{
  "num_hidden_layers": 8,
  "hidden_size": 320,
  "num_attention_heads": 10,
  "num_key_value_heads": 5,
  "head_dim": 32,
  "intermediate_size": 832,
  "vocab_size": 21016,
  "hidden_act": "swiglu",
  "norm": "rmsnorm",
  "norm_place": "pre",
  "norm_eps": 1e-05,
  "positions": "rope",
  "rope_theta": 500000.0,
  "rope_fraction": 1.0,
  "qk_norm": true,
  "attn_scale": 0.177,
  "bias": "qkv",
  "tie_word_embeddings": false,
  "parallel_block": false,
  "init": "uniform",
  "init_std_qkv": 0.0238,
  "init_std_o": 0.00596,
  "init_std_up": 0.0238,
  "init_std_down": 0.0037,
  "init_out_by_depth": true,
  "optimizer": "adamw",
  "learning_rate": 0.0013,
  "lr_mult_o": 0.781,
  "beta1": 0.95,
  "beta2": 0.99,
  "lr_head": 0.00561,
  "warmup_steps": 507,
  "schedule": "wsd",
  "decay_fraction": 0.845,
  "decay_shape": "sqrt",
  "final_lr_fraction": 0.05,
  "batch_tokens": 32768,
  "max_seq_len": 1024,
  "doc_mask": true,
  "train_tokens": 391700000,
  "max_steps": 11954,
  "dataset": "wikipedia_en"
}
MLP neurons of a small language model. Each row is named by its layer, matrix (down: output weights) and neuron, and shows model dimensions 48-143. Each number is 50 + 12 x the weight over its row's rms, rounded and kept within 0 to 99. A neuron's up and down rows have the sign that makes its largest values positive.
Before each neuron's rows, "raises" lists the tokens whose logits its output raises most directly, leaving later layers aside.

raises: " level.", "eric", " level", "ines", "ction"
L2.down317:46 75 37 63 70 32 26 40 73 60 73 58 52 60 52 41 41 52 64 76 64 42 32 60 71 40 42 34 60 55 52 59 41 40 59 58 39 54 56 57 57 52 58 60 41 51 52 51 31 44 42 57 46 68 53 33 43 52 45 46 59 31 50 35 31 31 36 16 48 46 53 45 50 28 27 44 57 64 66 38 55 43 44 58 55 47 39 52 55 65 47 51 63 32 31 36

raises: "\n", "\n\n", "erse", "ative", "at."
L2.down547:52 73 51 43 41 55 49 41 51 54 55 73 45 47 61 49 52 49 60 26 52 50 43 50 45 63 63 41 57 61 58 47 27 41 42 70 48 59 55 52 54 58 64 39 62 52 48 26 54 45 48 51 51 67 35 41 61 50 27 69 44 47 48 44 47 49 43 55 59 61 62 48 49 43 34 41 40 28 39 70 51 54 49 53 38 59 48 67 50 50 62 65 52 42 38 55

raises: ",", " and", ".", "-", " to"
L2.down326:61 54 58 48 43 34 70 47 52 47 46 48 33 61 64 40 22 24 41 53 72 52 51 44 51 40 61 99 44 46 55 43 38 48 45 35 50 43 55 57 31 50 50 49 51 49 55 45 41 47 59 55 44 55 54 58 49 47 56 45 49 44 50 60 45 80 54 41 52 55 58 46 37 43 46 56 48 66 39 45 46 49 53 44 52 37 41 50 49 34 59 48 51 40 47 52

raises: " and", " of", ":", " (", ","
L2.down273:67 55 52 62 52 41 67 50 45 46 41 30 61 50 70 68 16 53 36 42 79 63 52 60 61 50 64 87 80 57 43 60 59 50 48 56 40 55 58 38 35 51 47 44 57 40 57 45 37 43 28 60 50 67 59 62 50 66 38 33 14 38 36 48 44 57 49 50 53 57 55 28 53 58 48 42 42 38 32 52 54 29 56 46 44 49 56 79 42 34 63 61 53 57 59 40

raises: "hab", "stitut", "oper", "vent", "éd"
L2.down267:55 39 42 62 81 69 34 51 42 51 54 40 49 55 34 55 80 62 39 23 56 53 56 56 49 40 53 18 56 54 62 47 43 62 71 21 45 53 46 48 45 51 32 57 29 44 26 44 71 48 50 34 66 67 16 48 49 34 63 52 49 83 65 68 43 35 63 60 44 49 60 52 40 57 67 42 65 43 48 28 54 65 40 60 55 50 48 57 67 61 38 48 64 66 47 52

raises: ".", "'s", " and", "s", ","
L2.down521:48 58 57 35 58 50 64 50 35 57 49 54 33 45 46 44 08 31 33 52 30 36 49 42 75 58 32 99 35 53 68 50 53 46 57 38 23 41 30 57 61 67 64 42 57 75 22 55 48 52 48 43 59 53 61 55 36 43 62 29 45 49 52 30 40 74 60 58 32 35 44 46 42 45 54 55 50 73 61 54 46 57 48 55 43 34 78 54 52 20 71 54 46 46 47 48

raises: "co", "per", "enc", "ment", "th"
L2.down609:51 30 49 38 40 45 24 60 84 56 39 38 39 37 37 44 59 49 35 53 58 58 59 54 46 39 45 75 53 50 55 25 34 73 48 42 57 43 70 43 42 57 28 73 69 26 46 57 36 55 53 64 20 61 49 66 53 45 49 39 46 39 60 59 58 68 70 35 56 52 60 42 48 48 35 69 36 61 53 53 39 54 50 37 40 59 72 46 29 59 64 41 40 50 47 48

raises: "ment of", "ment", "ure", "ment.", "ments"
L2.down761:54 37 55 70 65 32 38 39 44 47 55 34 46 33 58 62 51 53 36 52 50 35 56 74 76 51 60 38 37 45 43 48 33 30 58 78 40 55 56 59 62 60 37 46 53 64 67 57 52 48 50 80 71 62 46 70 51 53 68 46 71 49 45 72 44 53 50 36 40 45 63 32 47 43 39 47 45 61 14 41 49 42 49 35 72 58 61 36 37 59 50 41 52 37 32 56

raises: "ho", "har", "mit", "hu", "aram"
L2.down165:66 71 43 27 43 57 48 54 66 42 40 59 32 53 49 30 44 46 38 49 38 62 46 45 33 35 39 62 54 50 74 41 55 47 47 47 53 48 36 48 63 43 53 47 45 46 33 41 50 52 53 65 36 72 65 49 32 46 38 39 44 56 48 42 33 56 56 37 38 54 48 39 47 50 51 51 59 32 41 50 38 56 70 62 75 56 48 46 58 31 58 67 40 43 43 65